config.yaml
activation: "swiglu"
norm: "rmsnorm"
rope_fraction: 0.5
init_std_qkv: 0.028
lr: 0.00098
lr_mult_qkv: 0.4
final_lr_fraction: 0.0
seq_len: 256
MLP neurons of a small language model. Each row is named by its layer, matrix (gate and up: input weights) and neuron, and shows model dimensions 64-159. Each number is 500 + 40 x the weight over its row's rms, rounded and kept within 0 to 999. Numbers have three digits each. A neuron's up and down rows have the sign that makes its largest values positive.
Before each neuron's rows, "fires after" lists the tokens most often just before its 100 highest values on Wikipedia text that the model never trained on. A number after a token or word is its count.

fires after: "\n" 48, " " 8, " Re" 4, " V" 4
L5.gate422:531537500508486503511417569489495531482455517417449503512543518535484544456486524470391563514494572556446505456444425436459449542465449577513494484534558566548489549582469512548508537478492471497502527516493439500477459498449455435535507473492506485485527518507526480521475534514451529477
L5.up422:525561503533503492491443570493521524482437530450407496528507569527482579480493502472403509523477580497469523469457454452412466530436492566436501470524494569517474560562496535546522541484476484481507522466485445459511479485484488440528497484442478554531489523517514495530433522478439524498

fires after: " " 54, "-" 17, " (" 6, "\n" 5
L11.gate448:422520509474574545521517478484455487560456490483596439469488491567551421511538507424486501550563530505482587477564499568442485565500477502535485494468517552513495458471564548511504546498508456517575536539548467439536555431531452512474431448522453525469433405493484508456472579611523516562
L11.up448:457533507497524507535480538458461530561483516484550466437484424500472547469481509419491488594524477509521519544440557525466522504490465540475490511575590562502536564452521518531563523501521508522503587507520461504477490494520499497528499515519473499482459467471502565491464474498483576490

fires after: " V" 16, " mi" 8, " R" 8, " Mi" 8, " 10" 5, " ma" 5
L11.gate94:507449563541449515483554406458545474551527506484475448423513534502512559479486560495477499410531561468505535532509494536455501545566466435523617516499559519490505562568475532552497521514538419490462534540520557514499476506483457513499503517508551455491494545515545432491520530505484545487
L11.up94:535471549507523440455500558499519518537501474476552521513466514488538492508446553525487515500561563501483490502484474496517489495523466521514596565467528497553420468524475519456501400472503486519458481422506508539481512483533497453580551534494502510503550573487509537558409532444496508424

fires after: " " 76, "-" 8, " (" 8, " \"" 5
L10.gate17:473490437436584493435532512470422503537505498431592490549493507455467447490480525594471512560520563532494521409500457546496554477484498483590546542489554527503513484506590551521451473564462598489501512484513566446478491476448461489468513493506486522523373474489498499418433534547508503509
L10.up17:490540504555555518529498474463515521500530499496496513518511496492503492490534406482533546525475501464502462486458461479479520524449531448414530499540495466483460497479466512474590454514460502493474550486444497492455575553485480568498531480446488546481476547494542463556504513467569606520

fires after: "-" 27, " (" 16, " Al" 11, "|" 6, "al" 6, " up" 6
L17.gate334:517490480546501545467510483492481473511535520456561493522482464461545480522574498485545546540443469463476469460547447582557468487467471509568485584604536578498530490529485540423490519571494539492504555500550511536473459453554459496528535509556469513582528562495518494539477495524464543524
L17.up334:494512478546509539535490473560514492565476455524575482469435465451399525546531537434466490511447520464404522578487388472525417530463529538514494476565468469521514462565522567501489546475471520488514422441449485452532543516514471474512551549580506489523527457518451522532480486536556495535

fires after: " " 86, " f" 7
L13.gate74:501457479472557558499508499563486490526517526502546486549546492474517493513492480440500540519518480553554561472547435520427521525503488428479492584494501511478606471494569519522475483517470536556579549535505529513428527481585426544494472510505441528465460536499545510340551493537476508514
L13.up74:536419536527458449566430391524484562496481500473490493510430554537467490546517497493447469483505530521502515526467517438469520504540515452459585406419510520449519539492506544505509461543420553451604538506472525493493444479497446485445437520512512583538496520497441494436448477490503529532

fires after: "R" 16, "N" 16, "M" 15, "B" 11, "V" 5, "H" 5
L15.gate462:509446464515436470528530568545497525405610496522504533541522498521544482498455516432529611422531509445471522537442493498437463546582522475534526511436524535518595527535462524476513535443521521464512562455442500479481498487524481532500474483460488481471541467456505430507508537531456544532
L15.up462:580479498520458481549523483424459519477559534532481526515476452505499532458449566504579486447567473427489549505494530481493463551582503608544501487500520547527495476482481484466527414424522480431472532507533530511428461500535473484489538522521480514511431513569560426469484525513504552521

fires after: "H" 16, " W" 11, " (" 9, " w" 8, " Re" 7
L13.gate58:540537527469648444553499448455529501532507435525588542515499539556570461494486473546525547432438574510438494515533477492479485496517534471505502497492462521511532548513574572449460550448513514539483496469480495565434466472510461554461478479556485495544475412478466538438522489486519470528
L13.up58:476484492451502535508548459452433540513541469516533510527507456490469492511455415472482479446451499478532487441478495521510545442521549522519507494531514519556518483458518425534536496527536603485491417513588489500502457588543458558479397409491441486499546497522470514509524453543507516516

fires after: " |" 23, "," 21, " of" 7, " in" 5, "o" 4
L17.gate156:514508454533492468496598525605490531447507468512504526529527528471483493528523574502526565519518502513468526484499499526502480468517556513494505604491502558512487482519486500469481499520524476515550479446396432451549472527520498504567472508411486553485455462507512484471614564453503469569
L17.up156:543487543459543478443521475540491423480469486551532574504514506458465570524485527352453506491557509546473461564448523475488518403488519437455482541452470500504481520460528492458546537553516471512528421466476445530398551437457525427487519484560512469454511499533482479456564553518534472535

fires after: "ur" 12, "la" 11, "va" 10, " N" 9, "l" 8
L15.gate444:497565508474513564496492502498440564439525488496488427443505430583540476458510519470493571485494519519499449511492454476497482534555496556509556534447511539482519491507506446516530534508468474467530601505465512554457468515489508476453514429496502526479474503500521508449498428469497481498
L15.up444:517500464458560489497492533427475541498495579444513532491486433499534542468549557427534594430526470464551513479522565538490551453517558437450402481543489525514536525546531495488488519551608516454427512542532547462480482433475541523585521519497490464496517511493512519493499518550425414507

fires after: "l" 18, "or" 16, "br" 8, "et" 6, " p" 5, "la" 5
L15.gate396:488496489510496538465518478479491560436548547536528485498487528487554514444445538535462547430452482519500455463528430445450445454528483484525497492487524516517517497503508468510481489498482466541435562497495511558467475467512511488492499523487500464523444523542529483404545501519488461500
L15.up396:539582492514545512559511498433498565547503509552495578534517472509440472480575498519522524432501409505437443562562397462492496566522516525473479471546462442514484578559468536529498499529495504534467503443532478564513491417484476518481472452489468483469551518550494549479498512490485482529

fires after: "\n" 65, "et" 4
L7.gate173:499404488555534539489474509543527524473558508490478471453483435495559495504488447442470528526454539476497460462419482501465535481488492459469557507465441562473436505528472452538497419545478521521522558502490581544419479463597498480640482460493445514527465420477480577587481551537511554490
L7.up173:521521459513543531531478502504493535531465458465552523459430473550559486453580472467459510492484535633510466489459469503370552494509388472567519503459463550527530551503557512532496535507453481502571483498513498512487473452545546549532508493479505482477487414518532536503549511560450491564

fires after: " " 55, "-" 5, "s" 4
L10.gate308:452534532516475507502516532569486537526496514478522450490522480532496449473521519518505548590529542497474491475526475526556509488512593427456498528533529554443573509557541513571544460543489541553579513507468493492510523458492435451514448530527440557502418506482444465467535554565539472540
L10.up308:491562489575438556530467534550523526500505454533485561512541503511396468480474514479432505510536453470459432490515444524529488538488478595442484472471528475544510469517487523518552526510510550453513551518530466488523555461488493515529520503465369506547511530414453476451549611517559498447

fires after: "s" 27, "c" 18, "es" 9, "up" 6, " " 4
L17.gate273:513471451519530508553461513438446505538451470442554512479514558551555446528485453483451526538570388470425455482483487509492484457566483477555499457450507470542508529513521546488494378544469529583517491501531519485450450449545446466535500519475552434515492483481485489494484530603516485460
L17.up273:490513546504479495500467498419432553404515526492423537490460489460506444553544527512497467493532504563522581497468549420536608484563522494478507456428533448501411433504493503492473507587510509421490584496484521519514502512479526526435487495476484580504523424514488492497476519496515557510

fires after: "\n" 28, "==" 12, "." 7, "===" 6, " (" 5
L11.gate224:487530525475487470493500539470448485486510516567511569515490446501521475500470441505478544471516462450417493513479510492611550452550524438531513502459499483443494519563499500457510542509501555499481470484490501451455523455485470504411442445437500516496482513522423434539447548540454525485
L11.up224:509503486428437489490542529472445488493477490512508526528459499541468467426451475546504484476461522483493471504452510450489583448534487520516454439468539549496498506517524408448489479528494456473511427432489499461522482546472560546465503539502441483537577538502496479556467613564522516521

fires after: " me" 15, " pro" 13, " K" 11, " Ma" 9, " co" 9, " ma" 6
L15.gate501:504493405496514494500499544561471514529508520505575571394492499493522517439600530426439496519512522448555532434436531512510486547459446512506525478535504516539507541484491481496466533498570441520517473469518415487500497524460487496463491551493394378537516442435460445491421572544453480465
L15.up501:503479482492451532535539467485570511506516460553579519511487530568513453477568506481541459520483600484476523470484509561527457473493445506490520483529492549484558551564500591469550474484500553491529395538577486471472552549499427551472527491506524527482479500488504503482529507504465501457

fires after: " C" 16, " " 11, " ca" 11, "C" 10, "c" 8, " Ro" 6
L11.gate488:511459479567517483476520535480447505503484468499560455471500478489568448550516522522487524540493534423521461465441507522541400504500545476458503537448481498510528458555536450495438568578476454571549598456564538478538526504566536471506537451486484428465483483465564566498493477554499509555
L11.up488:532444477545467525616520564491459527485468488489433527519522589477441495427538514517533464579430463496548472514433490488467518518516459459533529499536482476513494491484540551537522499494570430572559454521496519494560550512513525493516544491485494462514448512472527474480550453521549500506

fires after: "\n" 38, " \"" 19, " (" 19, "===" 8, "==" 7
L11.gate496:484549495492570495447519443460459537557454525508519482536515419516548438498557495483437527502515479512463496465553460538516516553516549449555456511437533575509596453584532519509449553523449496574559552514537517464489537505568481484510430491511465527518429479448502500518523534529498485568
L11.up496:536497481549460472455504475468487488506528507513502467502409526479446467577479486496529504507440449517494466477554479445471514530507545490495444434500520495533475474502459518480448500446496545537442439449504483470603591583529475476456470543515513499517477521473518598518499441493477459490

fires after: " " 90, "-" 5, " (" 4
L10.gate70:438524477484480483478495497552515474564512487415578474479528498525526443487490484526485541584479546583575523479500470485444462485520491429532525548472530511520589456507527534524491494517500463607525539511478551503521509508534460495516432516520477506474424476542465514476534502536521478538
L10.up70:483529488478504469531486483478450562482551543444488508559489503524438570463513467527511460579477505493481533492480506549432520519439492508469506494484496533565535418527503525529543461447503480440467456481538440578487498547520480491483485473547466491443454497459518517518487448498550528565

fires after: " " 73, " re" 9, " (" 6, " \"" 4, "-" 4
L10.gate326:448519487506528537480515483500432482543488454431521492475532461463496489507489432506513525549487543523532468421556485523495462483486615458497521477450453503523536535574505527559502500470458454559582459549507545518538519483548490527522410427574503480510430502496516535488505548523513503494
L10.up326:520457536521471488399539516518507508541587468458548517569508480523460481528514374488561504545480489482491489506508588534483490458519539475480486483557454438475539471521461459460487476436521495489475506498499515544463507504532483436428482434429548499461468581490479506464482476536467502527

fires after: "le" 17, "k" 12, "re" 11, " be" 10, "co" 10, " do" 5
L16.gate468:594490475498473507468434437563555521514413577488557534498475519424489481436528458471515426478502491486524462537509528478464529489544462555490506555425504497448490506490450451503467477507491531531521382496547525501441448482553523503544480466490466488522505549442469507563534498485483542547
L16.up468:498400478478535491497496505507518459520436513417508511443486502503446506534590469493548489556507473503525526484511490480498516471486480507542516473485524500547419536411483521457464541565523476507557459577463562485512489520555422514545533435609545500473503508482520487561556584497451480494

fires after: "\n" 64, " \"" 18, " (" 11
L5.gate325:521549493519544550446552511547415609525494490555518540426489429495466514528398507453477520559495508483522454481549465480542467499487614478460466539542478549444467524554490466498524549448522493451429543528532488436550508499543537472536508429509550478494438541574473524519516542499497467470
L5.up325:569501503505511454562555556580508562483545588529484529459503547549495556468460450465419532453461482480502489521498555476521511539498509562422448490464535504466521560507485485498573517501551506469433568510495455505501529473566513492510544451454524506530503553538524502506522466559441463507

fires after: "\n" 72, "1" 5
L7.gate302:490552445465504518526461484542508468411514459512523511471478418460537501471419591434451486544473523553518512481539462506481441511561502511507498528447475530470455520508530506558563471540458557500483530442524482511428460511586486566573560500549512508570528444556485550486484512423567521546
L7.up302:512474522501559456455502551521573511490551525521512489521484528599482504569515529486467424393492515548562502549504504530375547498500512578483476482486467508542485550461500451526497446477481519488421467467498458488556503497514506451502579393474501533442520519582536461558515503503467537453

fires after: " Ma" 30, "M" 19, " on" 9, " in" 9, " M" 8, " ma" 4
L17.gate506:469546473529540429564439460510486496513495463530591533484529547518540488514534540508534514431471524472570557455516571503565444574467504519477565497505513519465484461560496470498485522476484474531528578455498490528600504513488529533459454531445467504550500444440449504455516467467431460482
L17.up506:513556514535495560413527468543548483543538473538488490547507560463460501488469604454544457465518555514485593554465522530473525515499476486513453540463541515418539454501502528495568463524504501498450503529534611428576490485612464482501531475478463483522535493491471469478544510431575458489

fires after: " A" 51, " a" 21, "z" 6, "re" 4
L16.gate369:482540473530575463524495566536449437557429534529510548388526472464486571424461458595490517477523537508525531433473507588455525467478488461542506506513505518512522562481492510523477467458507464483512513465501486541491601481500449533487557485504425520542536453489583520455554517473472487500
L16.up369:478445510455539480490537525462469544496581501508500465435488560460490525483539525501492473536504605566509524525442463459456451496449529503517453558520627495531588522558479448511475503486603486530488546490468538480509463535534509493549537468494454478540491488521529463535502511507512541484

fires after: "," 17, " of" 16, " in" 15, " United" 14, "n" 6, "z" 4
L12.gate164:553505473478510541463535523481498472516576540547580594568456566524493476468573521480474446507487551597532552535532465414520475547625479432482468506532485461521490486546464468475518522505477534547474463506478500447492454450527469519469494477499449481530416471512510425480493518481515479515
L12.up164:450558505493505488530509467514504528500578442491526478585503502489524507513548545464505548512494421493508516534503481490514518461542427397432472569470472461542511589445529545417493587489530514420521476489463563535519533460511485511528458508524441516466493452492516562459577471529548507455

fires after: "s" 24, "-" 13, " " 7, " \"" 5, " G" 5, " S" 5
L11.gate66:458493502499579461538470463498469487523522500507530526490574450478464479507537422496503470456459549466477496430421479492532515443533533477501542513471510529437494559572513530594490475536487487500456521549538532523477438411573477426530520472471497502480500506473459494481480585540531488551
L11.up66:448607507530531553544487533546522476455487544511472453495529465593472499514452591523535523447528434496466562450450521517497493475436456475516500583496536491504526422523486581510462594489465545465489514448544438500468460505532499457474547543525564519529515436492517499559491471542480527457

fires after: "le" 21, " se" 10, "re" 8, "gi" 8, " Te" 8, " ma" 6
L15.gate320:510563436533520457493492520526516575454497592509563601536590485512493485483531510461485418497393478481539503493537468484489530520493506474497493483427554478504516498472452483472453590528483474528495575565503538489536510472584478486567459528456468546444496544475505433482475451487477489618
L15.up320:526491554525557486602471497488445517444498480474534568543502465504427548518517555464478504600563487537549485484570485481471449483499450521487519460492508531522434529445509543497527423495479511553560428482552526470520501443503464559453496513424472493506525526497554444483514524526504460514

fires after: " (" 17, "-" 15, "an" 7, "or" 6, "." 6, " \"" 6
L12.gate320:454594497563505467504500535471447571518569473543562490528521454533549449487451493515549522484552487498450466468560468466483489528459600469522491474458497534409538505582499502477532572515489484462504521476477445460469503470500481505451530468460541493466513489561526484498493535565491494527
L12.up320:475560506528522460487532504461542524516583522542513547515459484550549476459487558539538502537497515508530427503545511525430564511529533466449462524468517540538542483555549476455540499441561435449469515500479442435412440537486469525571532518507558500487541481512541513557517546490498490473

fires after: " " 32, " (" 16, " \"" 11, " Th" 9, "s" 9, "-" 7
L10.gate97:440532503461548523519502566476440393516506501511509497453524444502552475491548549537545536557538548483522515477426482475491473504500543479480461496470468555561545490515559547518457561477470480552517492470474591563534479549515466463504438446507451453519474555617489425505462448528460586488
L10.up97:479519504432561463542443481534506479542436467496542514472449442517541497489506467522514450532499453480464465586479468505493557511575552507573487522622528506504552481416453540481521514552493446483509527550459504542488534438465532438484511471507531491503523567531526519537431522559494447523

fires after: "s" 41, "com" 13, "is" 9, "p" 7, "up" 6, " trans" 6
L11.gate348:495554479500536533584456529532404475565451518506535462502414498539476568526449517493453527519571464428414498420516507565517481521496474545453457490516478546521599468563552562525440522487563509506556594479499495514509499491502424472467441498491476490587530485563456489503477516525430533516
L11.up348:462440484506445553572501474565540547499573429521515539478485544537437468561510519527493497494555510529454469530535570480523511545564537514455519482513508464526499434512532516479459449554508552495502437470496509498597568476497482467461446594522537518535445456473584474525496521550560529471

fires after: "s" 22, " f" 12, " pre" 11, "es" 8, "f" 7, "re" 5
L16.gate34:488549392457520485513452484517572473419528451540594497531502501551565515547434444485502521450459505525455556508504470572501441482579469434512493509427477567517490565499495514471492475504479510580529535556530501510436557502442463555514483497562479573524483473487500491508497480478463436445
L16.up34:530467496539527454473479518459540500508404487400497436433416507538454480514504477502479520472479562529524429487519489557457559414458462515463491462435520555571537547421465547499546459437459505457549463459493544500546473558543532472519529487516507542504480502496549496486495479517496498489

fires after: "s" 27, "z" 17, "th" 5, " re" 5, "re" 4
L17.gate445:534469480524489500516512517517512471532467496413588528493462454473488526478418476501539516483498511580519504470482480469536547445518487480534513514482530481541512540541443487464468504475552551515572446495553482447481479437473496581450476454473445501522502450501529465515489507467435515475
L17.up445:509496443555523469569489507470467525440482445470591524552503494533567487465477470491471513510452487535476505460484488464436470455498533507542546513504503429513458519482479494552498490518512482539458548499528575550508537629438485473521524537509498491492520510529489408578525541453509498504

fires after: " " 35, "−" 9, " ca" 7, "B" 4, "-" 4, " tr" 4
L11.gate16:392485506479540505476503504529520473512525534477499454510553467487500449469489537472570543525487533447561488512544493481559487482481442485503514514446549566468481465548533546515539523450416525555532536564541507470475536452476401482506521472459474548488519454485514504464569599552552466543
L11.up16:482545511453524459483520468515547454444515498546484513424535486482532490499484594505541469477473507453554498550510416440530488465452473497542497427569515546528508498520544545497540562473477524449489503427523485489558546461434538490543481495533511504514544381497552596502495453519528515391

fires after: "\n" 25, " (" 20, "==" 13, " \"" 11, "===" 5
L5.gate351:492510420479462522549501518518415498493551496508505548520571497513565434505516561480462527532551469542483506498504457512503435550451563510476561485522535580530564555539498526456541549473536464523457539490514487517543522401497425465510542474509480482451464509469528507475526566542400437513
L5.up351:506527459484440539543461528507435507506528516499450512522553495477538477506493517471508535510528440533510488494478446500511470540448524569512520466517545582547514567533457493473544530479530454518420519528502483492538486453451467468528560491484500472436521486499546542502530528542417469466

fires after: " Ch" 27, " M" 9, "M" 6, "Ch" 6, " X" 6, " Z" 5
L10.gate229:460480521493556471549470480483488484503538478492561519493515502515531496496525538459494586454516493472403540465409469503516486434517478589479522559501559538518574490449478531431487567469513503545539544440496536499562510476562492511485488564478471470462507414455475467508538461538497559566
L10.up229:493464520469492540501524512531552462497500501468515543513469471503487530435427502496510487504482505511470525478460486472489531504490533462567502506589487520471496405462542603505493559499508503518397452527543483462503509551562491528416422430534500485521576456509499494501505515516439521544

fires after: "er" 21, "ist" 11, "s" 11, "up" 6, "ar" 6, " S" 6
L14.gate109:544532469467518540493463493540461514464527539554509472447557502540569456563508502521486499555507566571530484470551506563510454458438536520485516551477443560508521521500471538505553542475506454485539445475511531534486466462480470491497478534551451461435575533489490537483511470526498457425
L14.up109:489535580464480496458520444480472544529484525478498496502567430521467481536532464393470471495458586493433517548424418440527465484564421569461455457541562515542464503558544453473483531530499556522542498513472547479454536461505510488505521473555493521484444541415545560556493456540443474491

fires after: " In" 24, " " 16, " C" 13, " in" 13, " E" 5, " \"" 4
L12.gate442:460505500569594518464527526524519495550515507512527469413484527478511481493499534526529465494521483512459484447459531513525434438480519409464485503476478557523534454552537510505535445532479454547536564488539456494500480475526508509449471473546444442486527439428480469423622492543525546510
L12.up442:517541452512484477499522472451585482524545476484503483491533506477467553459503522468512448520500471508437546445461431491497462493523402543530538508464471489478542426440517507498490444510433469536512531435509578518494500548493482500529546572482488505524452475479464485403527510530474445518

fires after: " " 46, " st" 16, " w" 12, " f" 7, " sp" 4
L13.gate230:462520457479532444522498474531471464528501473515550456543545446498588427505511466535446472449500496482502483442564494490546494505528528572532580516454526528523521490511472534514474547539544457535541494543519431537468484499526492499516455531521456475459467429476527523517555599618414503529
L13.up230:575497475534567472570529470492439455548469540513539440580545477503541501501536464576488452441503459458484469494506519482507515507470475589481600517474558559579490502496439538515455544474468459490503457490455472549446482527512501480522532555541479475487463429513520472526554541575488452482

fires after: "er" 42, "au" 14, " " 14, "en" 4
L14.gate62:533498488496513416450551470563518496506486512455483508493468480520472480472510454500496499560574585580463513517480475484482510434536540415535555473526487506504482496470494471456485538502485549464573479495425541549513510451508492482533560455533504414444391505468435543459537496592523464479
L14.up62:489520498536420453488494563485387520531551544483437539527438517518513493483546455506486531593563512513538490532503561537555459465529488482525475535515483453539527477561442610485477508436430463570491484507480506542571508516497434496471503595493515465534510505442478451487448520459481476455

fires after: " " 31, " (" 20, " F" 14, " f" 13, " \"" 9, "-" 4
L11.gate144:351496491483524444505472474506400464538532459538548490443529485533554423458519531446499502552548505511482498449548474546520519503496577485495492524417558550553556488498503513481513539481550467525506494492589503507534470461624472558491451476493455531475475421496498494492540557549558488550
L11.up144:531538515450522504463527499474481439476494496470520471502489539484498515508495527528511523473511529413568568477507512488484529541503498497483539475478476577422494542455505533473589468490495507525478446529463528458533471553507429499480496530491547407570516465578579461593520453522507490441

fires after: "," 25, "ex" 12, "ve" 5, " mi" 4, " or" 4
L19.gate507:386507503454475515560584480468508511477456554539502559485503569475507497470545590531440538583487488521525434478539457534457425474506452503499461495437518495536456452549507431543516473561543499576501478505504468478468519489509394457514490496496537523491508510460430437447490466479455476486
L19.up507:478473548572502545511529479497453462448555516447482570557523463505563447519481518502469522446536475549505482484502473486417494475441477456517501504478456481461586419512532498462519530547452505532439517525497527517496535505504480449504511483502526513443524543537502502546494526528464583470

fires after: "\n" 69, " the" 5
L7.gate283:486548566535487510505531393451506491581517479549530559554574565528510534521536509545555435483456497546479483489494524498474500593502568461474484508500468499550553504471509485515425549483483477506493441459515510453534577515534564539418503441476531487488495510474503428527594496490496455500
L7.up283:488491545519533540531470496505538504539494463466482446527489480457533566470516530530418506485477511575444456491477496486502509493543534556479519437549459498496553538575532453539461532537412486454484465488487438481515498470483529484518510504515559519550471434443481558443502564492500466565

fires after: " " 41, " f" 5, " Ab" 5
L17.gate164:451468521438466518487549484425520417483494421477572531514543507577454504454546475553455514519471599542529547494462530534469517480541580463426574522491547516524520535511509548523535505522473578494480473498544505442428556488478507483526541490506488521504485500474528476385485491447537426577
L17.up164:514516493434519467575533489535487478486486511524535492480464547466523526498533469546512508483523477502441433434522560495444496543385449469455487435486513500457529464516504528592457463523525479572517471504467550520569601452533486494522447518499548431404513508493456508444527504487491539475

fires after: " " 31, " C" 17, " S" 8, "s" 6, "vol" 5
L10.gate314:492456492503539512552470469482528424465560489573527492498514542529591551468520563555486454457500429456509518508467443509448491513541530424455484460431424502463536527530522582548490497457528508532631509476435543546433501505526478465412462484521496558483447441496469551465508482522486516476
L10.up314:511518519513505487571514460502449532524562495431500535513538455457520520509471450483474529504499565565481555426460489487456552426487540466543479553448542476531506457504515535534507548471529435562507420517485476561483525550446405509454540547489456525546478506525503510526534553535564508446

fires after: "\n" 73
L8.gate480:509558518533471533585489451434489528524537508524481424528540506576475577472505491442462553475510529519485460462469494470481505553455495480541486524432558518520447503568486439493514472561507544501522465508489488507468471452520511518491476469476492457505477429538508458501497497504500494531
L8.up480:528519497567570445503494488546557495494489450509504432472537555494475499509542596563413507484438563586507462558527436530422548542499472558426561525493503535548504603463546439526447467563452507464501518476529441490524472497468463483560475501467543466489549410467517506548503544497485476542

fires after: " " 36, "-" 12, " |" 5, "|" 5
L11.gate248:427522444485577525495513450547474464500503518506524461520527506482534488500474563449517531557486488474466536442581433522576487513459491442503486542522468524479544462528523486552460459482487505570581559486540524495480464438502447540578424479490498522488470532488492510484578493537501526614
L11.up248:467476511518468441532516490571517539460527494561495546463459503529489512445516512412541548538435517505475546473512498460599470495527553511520524494457545399487540469490503424528508423539539497498514537490479462403532589423504533580536535624604541410505510484502541563471576460502550535483

fires after: "ir" 18, "y" 16, "ish" 8, "gu" 5, "el" 5
L10.gate339:500464487482475493506476560511495507529515487483445479435485488477496531526470513521444504452510455527466517525510520542480367483503485494457481527491452481409462488484526579497524535462454501471492545479426467566457606539479518495439575457451448533556438545474545462477493443537528501482
L10.up339:491517473518487507590548456547430592536536541461468489520524540509486539491470474510531516507511492532588462453500438502554553483478491523491480466449526495548565516479555429526477503527521464546506519529542488524519524494415444569461489466526494513505513518448504510519418561527466490468

fires after: "s" 32, "w" 8, "th" 7, "S" 6, " sp" 5
L15.gate98:484471456450511546502452560507531540451462536504549515511441494439560546541493457489492486481527525494509457453461540472424454466435464484479533478484501477549525524541470502460419557485513551527504476500510477470453438506497489531507546560530510465469535495484443453482456446551473554510
L15.up98:562516435520546467488432399530451499480510552544484490572588457497588551496504533506544513439496487522524503540442488539525521557535492490544542469484466502512500508582471467557530573440536465535540550496506509529535446534432502407502495526482524510465562457502433443501470521496455545461

fires after: "." 25, "\n" 18, "s" 10, "/" 6, "hy" 5, " (" 4
L20.gate174:427502445538488497502410447474476446441513507527458481536509467504496503584539446502446528459477469535438532499559505554500534477532553494514512502518491477479523533519532472573531433493507549539503499512490512551504538546528435530438443465511535470562498480480515512568453490553478502469
L20.up174:520451516481463390542526495460588511501429508552495621512429509518544443532545480506521492481441527531454533509545527495525508491422523460416488489494524504526531484555512545533470467511508581561488495486520545507558515501546454514552492559502525537542500506501528526580472502446553456481

fires after: " F" 25, " C" 11, " P" 10, " f" 9, " S" 5, " Green" 4
L11.gate161:406512513512488515524595399405437444501494555498523559549558516508530487492499528507520494459479486466527428506497504499482487532573478434508558453470487529513460505524567488557423476503498528515592504431451501518476485487451487534467552533522566492417490479507487529512406437516494561491
L11.up161:506515511564536536511440520472494566510574465502524500538556528508437503467498506567528426500520528495534419521429500483492462507554477463445545453497547485539533491540485474519529530505531488558454453484473522496550528566490483549470470596519485581423490482451536571492485478464501486479

fires after: " G" 31, " " 8, " (" 6, " pro" 5, " Ch" 5, " Z" 4
L12.gate10:478473579456541466453580490425503426518458474492575456521498493509471432480553449475430576505427495497442528505482480503490448562506500433470489526447504541500465519524523572556450537515462439553542490554515449529497610516480461529428490514585456546502488524502501524421468494531413464529
L12.up10:429519514480511478482523507500568432492489465489460550561486542523460457578575397467471494546458452467527518506450574504513540490423466440475467532444493506535478400501496440537459526498525527532512430554515435488534476555519524538466489542581493462453530482598505496473496473488511460478

fires after: "," 38, " in" 8, "n" 7, ":" 7, "er" 6
L17.gate212:504500410515482540471532444506524468483506497507561529511551480556580567438551537492467582497545552493566463525555489511526557521552469483500507542483450511465526544551573484498504529565512518553564497489493514521525556509540443501522458511520413380531531439442550437454582484511457489476
L17.up212:471543512442438496476505510542506488491542489550545501545456565497524510513526490464443437504445595552448451548455486473541457441465552452423480521531486475512477598486492493464589562528520520495496541500403477503469520472533546541562566473471516520504496554543502499511510529519553507460

fires after: " w" 22, " (" 20, " h" 8, " \"" 6, " " 5
L10.gate149:472503516526557521486515483526454474554519461471478520474520476517541491493579475529494556481492466542386454420548491497515524497509625514524566472544516483521465512537525529536447529533445520479477465500439592520546575450516441555539533453471477478462527465525571485456530516602524582499
L10.up149:516531523461470487548546465587484447548481469497522550491526474520499484561548410504532462512471461459481486529440485564519530503614572550495541411577508508495521546496530489483486525477492447532465470518512455497542528525472449546485538516462497485492540539440527384445535445499521462508

fires after: " " 26, " g" 17, "\n" 13, " (" 8, "-" 6
L11.gate245:460428505456549532490561495543510526522497474474466494457524517521562552457505493493518539539512522565496524488520435476557439532468458503538458540526512523477554496552502580523519525490475481585543582479518451504475570403540436512490477547465523501429448564503560536435595507520463496541
L11.up245:463535543555530471518464450524470435560444518527519542553555480393454509526510554442582550471506468463574469469495466480472528483561499509463502526530474471494523464411561513444487450529502516536542546505486524448578534532537496493485457444542483494524443438501515436456471517552510473509

fires after: " S" 27, "s" 25, " " 14, "x" 7, "f" 6
L15.gate264:530487463478529509500508451490430461488478495542509465479503491453518494576468468508508541547541608488454472493485490563520479493569533468516409547493530531494539465550464499479497555494441418588569473466557531467554469523495428456587484481454474519475511558506457496513467511485526464465
L15.up264:465485589521536525519476529477498569492490531478517511534496518535535463497569488456475520481478447597431509482541475466455506508462481496508393460467485445507486552509537568386475521577510518442439525488593596501505486513434522531487461536548499539414508480532555507519465541582483446471

fires after: "\n" 52
L8.gate324:506553497453542551557537468477515528416475506520468471570486509510494557471423589523482591473533515510518487442536493494459476551518519505484498513422522515428460643493591560545549567517494564493444499564509473550566529466532507516475498489486467496513470460505510506508474439431499542544
L8.up324:472493527551504456466476376586527619444510459516500546500521489509533464479528621505488508501471527520494557477502494481473482555480470407440531492552470464559574484486505469564461550519528521459452538512575482443514531511563472513535409437443505511450527508469498434534560483485407566438